Weights of a small GPT-style language model, trained from scratch on English Wikipedia.
Architecture: RMSNorm before each block, biases, tied embeddings, normalized queries and keys.
Training: a variant of Muon for these matrices, 784M tokens.
MLP neurons of a small language model. Each row is named by its layer, matrix (down: output weights) and neuron, and shows model dimensions 0-127. Each number is 128 + 32 x the weight over its row's rms, rounded and kept within 0 to 255. Numbers have three digits each.
After each neuron's rows, "fires before" lists the tokens most often just after its 100 highest values on Wikipedia text that the model never trained on. A number after a token or word is its count.

L5.down636:115154058132122131139133114213154159107080154124093122081097134168098110077159100160156132131192090111105189183078100193109180100159166132151125101171121156137186162150103126134112136155180096080176126112122125086089186110160152117137103169109151132145119121135147102136086227138087140117122143145075137106130113126137125176151100252152107090173166115087143110131198021161115127154094
fires before: "2" 24, "6" 16, "16" 7, "92" 7, "8" 7, "22" 5

L5.down907:164182145133184123121110138159079133102088183155150136162158112146165101131153136138097100151142145164089151089116170112145124107136101072174076130145122148109130145124150112127137137111127117143068159127088135186106060157103154167119179159131115064149121104155159100171155094109097169124166162125125081056149134131107120127124170142129117087167129201145163148040172131099107141152103
fires before: "." 79

L5.down465:150123121176120123135105143108120063102139052154139168085126125172080055106110139150121115149152093225161153130115086153098108126169122139118125067136133113117101046122091138152118133114176127136103138110136136205161100100131111107102092142152121101130168118158158118147147160092160085134165157203086143117160159145175160139097041134152148087190147136118167138116143134122052155111144
fires before: " " 69, " May" 4

L5.down340:163199139082101126081128143139180144158072196169091120077093122180093145152102134171133109079129126176087146055158134064164133100134076147185115105150121149124135177100069131100150170066095141116155123163116135075148153104128129103113180165129159136109117071123124182170099142129105119093134112140101117159148138108131143064098094144143142078154142165136146087128108092130131174198117
fires before: "," 17, "." 11, " in" 9, " and" 7, ".\n\n" 6, " at" 6

L5.down1238:074111155172165129126199186122158160161107153124160144177176078150165087112084164112131074155093132102163132169111088074112169113114167083148120105152168131142115088178117092173140223125186119140152111114126133149134151153142120126150150140089045154204109133097131205124136143090216063074127174075198119174099109092140082180149119109143127099143159119177164168146117071117156103085147
fires before: "4" 49, "5" 10

L5.down332:119081124176107112123121158053073159130148173103114106115150144094075178108056104120130107190078145127146111105138162114143114149141121085111158146145123124140149141105131153112128147109162173126150165146148192139118160089109200101127140165086066056081101119118157148116169084127159111127103096161112098149125125141096185085074186116177172124111090126107137093158125164125062146114132
fires before: " " 84, " the" 6

L5.down1458:145108190096146075170108171130069123126056141138131174175140093108187129138112132180120085126172115155138075180101108122156126144178118045144168129123120116124092119129114060128157118082077172172047208117066128124128132108152161121133056138079086107144108095034160116134081120156063151145121098128211087176072116142108160116187132119118137074103156163103167181102084171138198123135098
fires before: " is" 25, " (" 22, ")" 13, " was" 13, "," 4

L5.down331:070108141113160181079079153117081142122137114072082134081172130099113157092102140112126098115140172107186136114147101062145160143125138116138136107207121116095143155102195149152072162094087102114096174161149158155122183178117135109123146194123175105128212085207084151151089083101119084180138126076150151112202103111118203142110076129126109130119122081170131154157163156062125113171086
fires before: " " 52, " of" 15, "." 4

L5.down593:190144113143162123128078146221099124085126133112125172140097134123163150060152112127095108104153102114133144152089087123108101145113194103100107153147186135126140133147123067090144170083073188150159122126050127128177070145080108132134118188156107074163135127161140176068154108159106117136132142100171093168143171100093129091123129142112160090128114112115156077040150133103098146112137
fires before: " " 94

L5.down914:209086140103119133122142093131041152137071125109060056140153097121152112114132124160145136112082120177167153108150120146061118141127178140134145121142145170085077132126057123125119132122140139129098113162075088164129156114067116128123138130135166119114147127020091071198150129193129113159145116065141161156109125117039160140164162096087095153154103124104110152145120136105155111126137
fires before: "8" 29, "9" 20, "7" 15, "6" 9, "09" 4

L5.down1323:131133101120111196127079162126135040144142125176137097132129141152116166100133098111117128139145141124143145146152184147124103101072171111088150050119140091118171159143097104131101118131063094111086167138103152117141122112112148236078156084108128120128132078128083122134132177141086169123128120150094121128078180084130134189145052120047081159156132147145126140148120096136106108126109
fires before: "|" 93

L5.down499:167128139198100087077099153115137150124120166114105164195177109079146156164170124119108118172129126073133137070150101136166126133144130106059094154130130161087145173147141120173092098153091121138113121116127178146118082096125160126086128152111066105137106129197150139107093201119142160165136188125163185088146103159120092167142110171084155143122163099112125145069146122085094188109133
fires before: "0" 36, " " 18, " New" 11, "1" 8

L5.down1446:149069189121188091091104119098165140126131155167161173118184131137178138166138171085138130150127113106119101188168100108150153109107128130153177127136151114138091107091105085148161145085071129147153145137170119116133138128055090128132184138102116131220047146123128106095115196096066124105105113133190080114186137117168134140108148120082158091118126105138133105077180079041158111109092
fires before: "4" 44, "14" 7, "24" 6

L5.down801:131170092192097140062137122155155132127135107175151051092118130145096094085130166123124103085135211153109149144084125130146105085152104141203083104119128148146157140153155113100112132177228089084146119139103117065141153198119168128118109132154176074140042127094144161146072173112118152187171094114134115140133102164098204148177118167154090118119134090097114177140124118180108167136128
fires before: "2" 40, "92" 7, "6" 7, "22" 4

L5.down385:177155140097134141125123169097126148164096199136117144112141128115140133141177077158101074079110163141112115111183105114150143119113079134154133066132068182166145225069062106182188155040083126079112123194126106107170125116121114099140104131099092132148103118116045166167092200148080098134099140113179143153110120091112135141179087138176156122157146118160154096139049127112176139144152
fires before: "." 26, "," 19, ".\n\n" 16, " and" 10

L5.down489:074082161146149130143179089118122203155068113129140165098155110123184135072138085131114164099151107230132127137121110043113171146146094090176106098166108118121124161112103173155145063060140196068118161128140120119182154088154111097094184166067094137102172080078139127130126136074095104165151167131056076143148154039135131094168160134120150135118139174149145106149140159150123140131138
fires before: "," 29, "." 29, " not" 6

L5.down1943:112119118067092202183122176084184111198126128093106099120129152141186137126108139134094169137126148151155146172136126123110163118121143136151133168097182191178121176095177112155148111114092130136140079118140130174180145128147139151129147118091021164120167104146130142121213113126141078124098162069187171167149176131131074123103150087108132157160150137134142145122098137167158056106140
fires before: "1" 56, " |" 6, "2" 6, "91" 5

L5.down2213:119116116091138084147144165127055153083147141133129125115188096118106122113146113125107071128184148179151160109103106108171152120117105117082146080126145096137113173091111255201065121073087169106097194143134156089127173099136139121145141092143165116117142151199163099149120113109142085133134170078162190088090113151082138039144148068158163125106132168119136111177100139133081161170195
fires before: "." 88, ".," 6

L5.down1416:103137115114129140108154177163152102135142171167086125112105185108063150082131083134107119117104104129133171068198141149158146151129164180086185120110140119080136104145135096163138158132131128191129126107147145122103082148082115152146106173112139083161141158107179164091173150154111161095162158086086137141103147062134141138086091077107112087139117130128047155123123167131088152130134
fires before: "\n" 44, "|" 8, ":" 4, "==\n\n" 4

L5.down1369:109157187110103123132073144085136059096129135118084150089094163094124055131092117114148134088107133190175116137186155177155098103115149115143161099111191097150094120092153185123110102096080158160072115147079178185115151100170118082153168172121096168107176153159118119089215118138113176191100168132187157104133126148122132107115139069108096121131098190113078145136166153105119104155150
fires before: "3" 28, "1" 15, "7" 5, "83" 4, "91" 4

L5.down430:109111090101077084085215138133129170119152160104158129106079112118143225133123090110127057123126144127115116086102171146175127126144140154094165150085129077130130104124090134154115203180129106120179126151120152114147146084109119111146092079155170093125108161146125090093073111074116122062086138055131151130120145074156157107156150118131160143144144146112172125137105182210076130159121
fires before: "3" 47, "4" 13, "5" 6, "6" 4, "83" 4

L5.down1322:142139132123141122192116079128111148153104140103096178084137113163118118139141103107159109122182175142110126091130159183093163079132076141109139175139128093168078098124086122129106172166160198119118154139131124121117140128138131152103127151111171157102086043095055131126109187106153160095180180103178165136149106144098134146088122155145110091161162144108091089158190074172139124129153
fires before: " as" 21, " in" 20, " by" 8, " for" 6, " to" 6

L5.down509:090094135076147116094142173131182153071183154127184131106153104109146157075071032143120094125148106119149168129106128197088070162145144173135110108081114079131123132079125165148152137171115124097127143155121139128104099145082095100113141059107174158135136124153107208095085184137147129132092141052121148091183172132160157104143092143063171116140095180125072062122126124079114174184111
fires before: "4" 27, "5" 20, "6" 7, "24" 6, "25" 5, "05" 4

L5.down1078:137093209127109110133143080139156091102112083130080130132128167145195161128182149136106141092112140139146122127134098117122119059142076083155162167146131044101121141114108123174092053071084169141160157147112161166080112124159089197077107081128120149122108088141134075063111202101176156138150147105152125084087126111138164127173145104127135231111078149145103125137142136118116101148160
fires before: " |" 69, "," 5

L5.down2011:153109112099097063091141128100131128164101094162145159157204081176110181133138153102126160111153094148120102082137150067120153126178118096152175134141156153164149111115102172159150092168074117101125167188150123134103152116114101060087184149159108085094096124143194145125059150143129117156151140099171167109154114094123076115078130085127114143119122130119197096109150125094115154163151
fires before: "," 52, " is" 9, " to" 6

L5.down1485:132097153153092104163125144102124127154084148118083146127129089163146184144170169139182110173105130184087113081173193193135145162189117098117190132164068102113104157170133100122172122135165164094159137144131119145169081123136108094147149164078166071113094151071113093134085068184164189147138141101108096121164141149092103085155109069143114061124140125117131186127169157113096131096117
fires before: " " 58, " |" 18, "," 4

L5.down583:121055109147113124133122093132188100159116114152124165159198144153130118175092133133106081072122103171135095060153122073112143113133135140141148100101118148149143167139090207116172086120123105096145159152150161185130106140131150078127139153145076160155106119115170162135055147131120093124174177178162133125136132100114125106101070151124150123134120100164166141128141166131184108137157
fires before: "," 81

L5.down1887:134135145103137142135209178132150120133149154146146169107100112118096112122086128088128138217094129109121099135128144180124154131128141156131085144087169094124067179136119139136138098129136156139133136133108110207102088113108121156155062097130203075113147151134137168115151088168136143142134118024118122148130141091143092102171182100088108179095152090127050079154140179110101092129108
fires before: ":" 19, "\n" 18, " |" 15, " |\n" 7, "\n\n" 7, " by" 5

L5.down1527:087123132113068141152109159090087172144154178075125117015112113144076148139109059192106135152172161132074107176103145114178136089140090138159096099120146155057089116104185128163147111090119200136109135165177099141127147149119130169145107114124151159145133108124137125124060116081178076143163155123098139101173124082201138103183094102183106134090154129110120101132153093105154153229128
fires before: "." 51, ".," 7, ".D" 4

L5.down652:162129089064168096113135038121116123181084138107174149041156133103167155169179111170138084067186166200145123150064106142141127036137115145101009110147176163116115091071145158107159087121089126134081192136140130135122110104179165080162135153137069139177158149102129110095047125123084096167176075127121137085163114102169153078133106141153133100086157125117147087158092115129153101166111
fires before: "." 81, " kg" 8, " |" 4

L5.down1179:122184129118095120078087172127144166192138166130109111162171105151123137109135186137124104160169133129104129137145162088172099132156140100131154150141184101066103114069121124104118076132133143114156147128129128119137145107160183125099127135109137135059179121155137129144157091185102128083094118073137072151117122191169153135111124084130129061074126088130180163145156084120104105193076
fires before: " " 50, " the" 10, " a" 5, " one" 4

L5.down1385:138137189127132113117146143199138176139178132185158143077088114076151161175169075125158031128198067085132123141170089141115129117099187143157141129167171083130125096126119139119115187075139138186125109100096148123099096148143180122189166099104121120126127140152156097078124171138135097098173138108144131172143071124128115106154127163059187106164126187132114122114123130111115131115140
fires before: "6" 25, "5" 7, "0" 6, "1" 5, "4" 4, "16" 4

L5.down706:122069085079112127099143086120105136170176136137099169094148163069148085133146194097129112142123113149143162114144073073158120142142106148093148078155121086125037123095135171125125192116204134122084171088098091123100116080171122163124191139148181153122072077098140167109149143141098111088126124144142153111130132219153201188150136176129122090166147155163160151161162095124143116071140
fires before: " in" 54, "," 8, " to" 5, " and" 4

L5.down420:171089092132143128176121120055083129097088158129174130169153133108153184160117143074125187121099203155143165189152084126136128112092040159121205160080144189123088180192150114125083101106155145105165136189093137172130136149142160127159133129166102139187174131157089134092106181111105115155126105158165160114146108072184143136113151103140123127119154108144073125144107070136101058062210
fires before: "200" 31, "201" 20, "'ve" 8, "10" 4, "09" 4

L5.down1546:133206105066158176162145109199125221143111143165159082178132087023178104111130106137183122140114166196126128123135112149156141123096103146140154129119126139095136115156059121128131083112079163133184000069120134088140161098145142143130169123151173101154131119049162100157100132168142126118121159111129160129128109118150088165131059161138163079057168178154125109122111118097152173108135
fires before: "3" 12, "1" 10, "4" 7, "0" 7, "5" 7, "2" 7

L5.down1924:124164192129131161152132128080150089120149163114099075187118089155140134191058116182095062066134103105135068125126132154098128153165153112186118163125161177099127195123162120193181175115096093149198144130163158139098117105136099150103139170099121177163118120149152168153128076099134126143164154096118098148126119095097128140132166161138089121117169140181141131121133120183161123122131
fires before: " Small" 21, "11" 12, "13" 10, "12" 8, "14" 7, "16" 6

L5.down123:181113144086126170124114100120075164103126191130081123124076152123144156154124109114126131074174141107072092087162135117130122127128104112146170100128055145111129135131116126099115117096122065085124132191148159156094112113097113086145150116145185118099143078148100175065163190125152140154102150144100142160162113123142128151168166188119088158176074092079092131092149115128148126149147
fires before: " in" 23, " by" 20, " on" 8, " from" 6, "." 4

L5.down1988:081118111167170169133218091101129132134132143169124082093093122158127137124192143166134119137125149139112150107118136142124102150114083113146115073153138146131103129128131154148110123107091120122095132144159213071154124133172136145100143106098187128114082118150123153106141139121142102168130076122099137127148170101148107096173089113179159132146099092139194202185119123080137206119166
fires before: "." 84, " he" 4

L5.down1317:107142116118127154141096083143147097191172103117153170120099136073127117151198132103115167148130167091082174104058119120119103148082172189117162100148161116122114095114154095075114134111088099092151209171117112145137095133101181093087135160104129082176134129107089158180083122188078153165087080123109132121181133125162094090176133146094139107159146091157122097119106119148116178127187
fires before: " " 50, "." 15, " |" 4

L5.down1962:040076109119059115125128157166092084089170136112111192113102156093046145120090113132151176081133097163172086088157107175181145126140182064129111152089174098090098161107172151079101113099157182169080172134085168131151109108074144110116130143134071194179091068141130160131144144102104143083176123075129110125043081172142116122179162085128109096122172072195160106150111183162077130152097
fires before: "," 52, " " 40, " |" 4

L5.down1215:078163094078201185154149124136100174192104143094178156108137120108202100111169166115145142105169115141124136076088134129161125091136108087120084170090148156158145182176129124151135106103174129122188044108125151113124176087146112147166176172116209139109085105079074066144106179095165120151129162105146168144121139105104107194097095087147164106104119149137128118128116109094114102134103
fires before: " |" 71, "2" 8, "1" 6, "0" 5

L5.down69:112091153128148134141128160094104104098137132109150132142204107138086175091197074122150161136133134094089096109143084122083108126107101121100111075159116106090169070185125149114132140113148116199116112094105122148091150077042125183150158117158118170133184110105115104137142082134169052083130102096073090133187155080133077151090166132097117124154155104089125139161172101187153165097118
fires before: "4" 24, "8" 13, "5" 11, "24" 6, "04" 4

L5.down784:075151173106149149120185127133114080148061096087117174169178126154152090104160127093105165155145147126078202181156128123124101110175127171149156108111128141089104180140165112117088107128060125129111149128112135089166109089072139123137133146085127113142154102142089113145139124126132119080145082126130148188085123064047110120117108088162168135122114097118046105096151136092142086123103
fires before: "16" 10, "201" 10, "18" 9, "15" 8, "14" 8, "17" 6

L5.down1817:114070111146151098124086134154165129100182058146105179118112153143073120139177187114110097148126122070161085098138106063091168113079172129126161096142048112140100144124127133164214124144134130098118211133081134163199136173175120193094145132082125109133085106131113155177120108126112060090122123171167105126140115110134130100156101124129187142082134143107114126105142118158113089136127
fires before: " \"" 45, " " 23, "|---|---|\n" 6, " +" 6, "|" 5

L5.down1513:159105150137118151122136119135150175111142124083151161131122100109095120065149167160062142182113139133070127117135116105137135136127161145121157118113013131131086155127144190137134101146166189126147133151076153070106142125099180197114150143056176140098107138104113103180127130175149106122201117108142090138106115096077087150122134111141150136090144101146141122112163157135123165127128
fires before: "-" 62, " " 12

L5.down1290:112092194095153216120180178096160137191154144086148140177123120178208125136036066119076108150091118130125155125141090083118172150187159074123144135128150156146099122158170090174156117110134123136118050110097135163118118144135133153113168154140082153123099135120108174085128142104148094059118149113148125175089114108151059120116162099142147162163130133130145128129103094128123131084150
fires before: "4" 36, "94" 5, "0" 5, "re" 4

L5.down1933:169139120106112130106087128131086228124125105082163139108118144153147174117169087130138141108129100140084162149119111097146110120138125134178155130097107118127114071159080107169162167133126166081142155120116194126109148109086138121158088160075139110129089126145102133148131145174107124092148140139133150127187160071133159124129199153162154186141079130166172164128117164097153140150133
fires before: "-" 43, "–" 6, "1" 5, ")" 5

L5.down990:146177115178219111098183115151102163181085113143123155115164121134139094152225100143137123155124146195148093158141163136138089186127105138128121096139112158119123221141112108148164140146157091180064107163149120139145117100140138100068171132087132182144088113112127117113183151191137099064105167156149126157119081147086149184166105127111109106111122116094098146098107194109152091140103
fires before: " is" 29, " (" 22, " was" 12, "," 10

L5.down873:166126148156114144169136120142163116086117089117126121125129054167140146138135103189113124162113167131115146109191131066147159131126157177209147141168143120143112108146113143080115151091138115169097179111125073113106162094087144136138152182155154146081114082073153130087114081106143134244170136119131146161158084181127180119102164084143168112152106083182138172118133137088085140134111
fires before: " to" 66, " of" 13, "," 4

L5.down396:131130145167138132051167125122103079149134125115114118148105089162096125165055110149118167136087150126176180120119138092101127158139144103118141183067176158135097099161112129122156122102106178107108119168141121134196124145073087138094167186106103131133150157135143174134154106091134139129127108048118136152123126136102157070112146048109150156125150115180074105108139145148168086055111
fires before: "8" 32, "7" 30, "18" 7, "17" 4

L5.down2075:120098188123153154087148138141073213151096120120069079146103077093119149171146107101121122190109109140165111145131128089074105138104139097089125127135170166152094150120119161190123098129153142127160203107115092127137108108190086140093152146145155084104080121155128019085109163121171124144156140090086107134084129106127081127105139148160086100114108096098121101111120183106054108118188
fires before: " " 58, " |" 7, " and" 6

L5.down1858:172110108122141154113131129125080140120050151170117171160142150115066090167079107163133132052180164142201100097138152078130079116116130115113155116100093100141121109132126089130132175129136088118149117097180110103134148127149123129115173185125067138073090123119175178114089114073139093174142143104143145115145120101086079133146106151147128176158164144196146178120156080131089117076154
fires before: " " 31, " +" 19

L5.down374:182101136093158207168114135104162157181145142129156081123083068154141120150055153107134048070144111059127104172171127155174179129113053171127132131070147141145146165131151101146174105165082124173134138117177160141133123138105156158093121167164103148169138130122152144064132077155173127151138090107172122145115077133148187084108141147103074152092089103140123142116151082135187142101137
fires before: " War" 21, "201" 13, "11" 10, "12" 5, "en" 5

L5.down1671:134083103156174085153083174129069166067094187092161201148097115127097151104097109116140113184096106115139131110078179134097132130140144137072093146173098132118158150115120127130149099157147159117166101141105131107079101103068191087100141149101110123180205109163128099005131060167081167101129140101140057169096116119157163097068128103163136144125105147137131099116138160146159145085104
fires before: " " 40, "5" 6, "0" 5

L5.down1403:147182079166121154093076144163204083141123118200098173132112127121071125114169132113111149137075095120120183120120149111122180132131145111160179085146128111162150173128051149163150152140118118135160129150172122080080160157133158197125124144116104140170104058193120145149115089178152093155123126111134117147133147135084114095135106050166091079159184137169184145152152129108166147132158
fires before: " (" 36, "," 22, " and" 14, " in" 5, " of" 5

L5.down815:102161135203144128121151125150143164176094141112107114151079121150119098165068129201115097062071122160157153135131140118140140113102126118127136153202088142141115214071107099152159122092109150123119108103129107090172176102113067154169143164071122149103111108086101127150172167131098113105158122178157163110170119099158138095080148087117093140159172193164149097169097205133127156141178
fires before: "," 46, "." 12, ".\n" 4

L5.down932:110119193086181171196128162089101090145167103160105136154135136131135131159085159088116105115090122131169110130121124121068174132122170114100132168179114133111138143135093121118140196118143095106188098107164132106148196090190121205135091171130099131118106111150121156111106138188111132161131133068168090145151079074173137116093147161143142088088147172112134117093151138182126126111135
fires before: "1" 60, "0" 9, " |" 4

L5.down808:108136161124144153133083106075172107110149093161094068148164106145188094156167073155116157120108070135135075145074101136130135168142116140160105139076091161113128164169131140146094096104132118095128154126145133157128147172085106118077101172162138121158108177155138130193170148128141146187178121103135106126140087131116131120101115058184076110101152101190107154153085157139124118099198
fires before: "201" 30, "14" 12, "16" 11, "15" 10, "13" 8, "11" 7

L5.down1231:101084078156076125127086158123083117087130174044122153152109103118067113170067112076111092117089115127113125124165087152136070141146105164093142146139138105154096138133115140119160143187097149112202160190127141098075112094133158093091157170114069118128156126152148096124145112124157191184095138150151118143170144135165141159142134080164177090148170077158136117109182169102137127156154
fires before: " " 99

L5.down1830:148116163098102143097114128094180132152130107174071129099147141144124134106146134156131117142117094194156170085087127107097110096141095107142103136087184140157081076136104140116150170149147132109120169122142151105111133099132149105147097114086112124126157092110114122046089157117119110188188152167147111110116167120153116118107051178134212113172131093113134182127146143143095111077183
fires before: " " 38, "202" 8, "201" 6, " May" 5, " September" 4, " March" 4

L5.down2047:179140152121113150112117162152146100146103130082136127118137131158108074118173144126161124141144132134125119144170143175099127139127136151167148128115037077091125090157072109146190154116093119122174174224157116142099121135097172137172142115128079147131143154127152124168104133172164067112186116132094144184102155173164171071106154121129134168162166081136111143140169197115182104135175
fires before: " " 29, "\n" 21, ":" 8, " (" 5

L5.down469:114186125087118093121121100172089074138115132070131121162096085129089183114146094093138118076126098093119139129105104143057125117091170145175189117072112120161104156198170063095096126140116117129057133097130107148083177157137116131144064112143109126144133091093148108126159145098124093107142148108114163158174123173116119127090214144126093119139120078129100138096088200142111082117090
fires before: " is" 25, " (" 24, " was" 5, " |" 5

L5.down998:135103129145156115137153066206191087116147124183131154125101149096141137123087161145133120134043169164104096142136124108120116134158190155137124115106160172131145170133202088095075137118113102129068120112189108121144152140117097107132092110087027098138089150172072135110110100184162095116139132154123151105160147116091121102098151162186054118107111095084160113082111171135138163054160
fires before: " |" 74, " =\n\n" 5

L5.down2225:097091196110202166224141152071140127126125128108135162159106113125140097211052086178149102040137143135186069084096134132119118141126102152123149169159155105099131106057108148122141164112081140117176133111105150106133145145154128131146143203146134127129153141174085161087145141143119125100072134042153142187093126134123191139123146066145156142058159193125193175158106159146074145132178
fires before: "3" 34, "7" 10, "0" 6, " April" 6, " |" 6, "43" 5

L5.down2150:091111118185089118114139130158194125130131191191114217158086091074116083154095204096136100097116110141037134104165111083115085103145131084142138134090137100093128111156152150139186145133135105117144168133144160126126175087144075151193091134120110115131088154174137156103134082167135169131161125194109084110199062107106144114106070098142122114176126089104141133129128124161153118132141
fires before: " –" 35, " |" 27, "\n" 14, " -" 8

L5.down1123:112135121198057106160133095136033130137142106137107103163153121099127208141157116131122077093101131112124151053107152081082084102158159116155179132159097047077106151141130176057127065135157110089143181138112154141108163154109106131154152094202122137115105181123140108147059124196113128125102180151122090119197130136150085074127133107151092143129118121083132115135163150134115127150160
fires before: " " 38, "2" 8, "26" 5

L5.down520:119190128118127116171179158164096222074105138145151133124099123174093122111149089189142140156140064145128112105138171143145149092133117131157118136157078179134142083157162108118102091099133166141167149107171076168122081136151092093160107115104119191081129067133138127126091151141080177171140099147115153093125143182094157147032107080141130164158106111145123157112125150119133142141075
fires before: " " 62

L5.down1669:156149140149157065129165135160104168085110118101099171135109130018129170102108107122101122072065127131109125128135120060140173080145143126162125189180132164095083152159084140122147089091111140123073174090139130179134119141137143147076154153096137118126123156111130146137119166109097140158083100139148150132138143163142220108085110123127130166113163157154124148121098109170172108107080
fires before: " of" 54, "." 6, ".\n\n" 4

L5.down1077:154144112167170198109120109145109173097126138163166102110188112149099077089091081109130130102153128137086143133119159073109133047116144120086114123160145178071107091136172102158056087115129121125147132135104139135116153109169164068182157136190149128064052134101141123166135158099132129100151147126122134107128135159076155171090138139110196138184116103091100141145176102150093117158122
fires before: " the" 24, "199" 10, "198" 10, "200" 9, " " 6, "201" 6

L5.down1431:108152158122131175123115119095088134128203157133059140146147171098054127124122114110120104145073187147112133142066166104153153141153112133091062133109173104178137096149148154133091116115141100228112194148177191139141147151097201115180133092090110089114088106132142109151119158164111145143118134171154155114141090100151175143078166117179118120154140095124122103093125100108162107158153
fires before: " " 36, "," 25

L5.down192:134149131120108110152118094160180105080162139069091108086137144106081153145095173141123124134088114119162115179167168129126131135125148125117102147144085082127066153195104114108143118069131157094212145115072140114168184111096109133122154097103099143156110118137155158099129107134155102121138102157113095129138105126076111135135182109088170164093165187152121101111106135121098109112133
fires before: "-" 59

L5.down497:150128123104153153098153139128181145166165133145060070118141168228090171128156154104124135094145145168156164103092185170136158178107112176193070131141129208135174128154125111114145113104156105131187106120137135187130051151098104091110125093108141113137081093100125126138106140125118109133084117130108140184193116170107156067096121144216170138150149174071179217089138163161109156134183
fires before: " " 49, " the" 14

L5.down1196:109104107117143169165128121120104227120140140090119110074188123107107078188059101163115179126078156191145162138190131083154108138138108094170105163095087170127086134138119119142141125110175139133133078084168156160161152125094115153129152191152133173096167155098095111149124125141142122116110152110102138165156159062108180106100104078079125076111113138147084166099106149126156100141121
fires before: "-" 14, "1" 9, "0" 9, "7" 9, "5" 8, "6" 8

L5.down255:139116121185127138099129109159153129113110094077168126144171065161112116065132152129102124142107122133096137119068103089127122169111083150121166092081135154071133133175131067104099135072109101116127155125159083144112143148096147089117076163161104094151106178117109146140098115135153105185182173155107154113086107068064081117133114151107062164090100113113139152101141152057179119122119
fires before: " to" 28, "-" 12, " as" 9, " by" 7

L5.down1465:128097171184142149136142152068085172115095141177111139102146158157152145123101110147161115129115148132199140196178134078107160143129147118127160171134149135090106178077130162102107138075092170139140107077167169142115116160162207216101175105107102093153146174108113101102110094102125141157187114131145150114152091136119093076067091091098065118155124114129179129107132088193139138098151
fires before: "200" 16, "201" 15, "199" 14, "198" 14, "202" 8

L5.down810:100178103193102152149196138126198134103105160188077192117116124122082162126146169141127084137097101162067133100145101098150117066069134132113126085158165152131190122119092149169145204066109159110089157158150128131127116090166104212124087130135080110137070153164085185099124144141102142125129106177108111083150184113121112074115103159161097143183133117152151117116116108158157125158129
fires before: " |" 31, " (" 20, "===\n" 10, " ===\n" 6, " and" 4, " ===\n\n" 4

L5.down1556:126133059067141120149186161129116097075108094130165150132126146162090123162169115113140130108187150116096039111147199154147152130168198057162132119128085123113145114178173087128160175160116144171108141093146120096109087116079124117102097137107088126168089151153088175157129067128118156148140111123098149106099106143182110082213121106159124156145170100133113151100195172062148103154104
fires before: ":" 90, " " 6

L5.down630:118195136130129060098071125117145096155153166186148150122124144154102145132139200153124141096162181194079137125143152069093152120076146092080138123185144149148140119132128157117167211089172102106092151121111149108136127097198094137154162119146081086078081115117120186099073148131092102081160136134123116124127098096125124100136150098150116164181155156140179119135097105147205119159143
fires before: ")\n" 33, ")" 23, " |" 17, ")\n\n" 9

L5.down323:228124133162186123155122123130097067076184132074167159076098118122061133092145092125122082202176124119072118151130138203138126160110160137058133171182132100193090140135163098103080155145066150127133075145194101131117043160177130136134136106107113156163143201135142169179135122158174141136113107171086099141177130108129145146109039086141123101098084117100091132117145153113181169119130
fires before: " " 58

L5.down887:103131146117139167124181098131128096137083173187150153059092104057146106118139113182169065134106195145116086100174179073121080131153102143126151061169096166171097173147127134106201128074122099147122115158123180093098174134134136123159116089156123079105102146140086132132145160129130125113130111143143123089146116092142114134158142156112145119187136082117185056149099141166138120149133
fires before: "," 54, " the" 4, " and" 4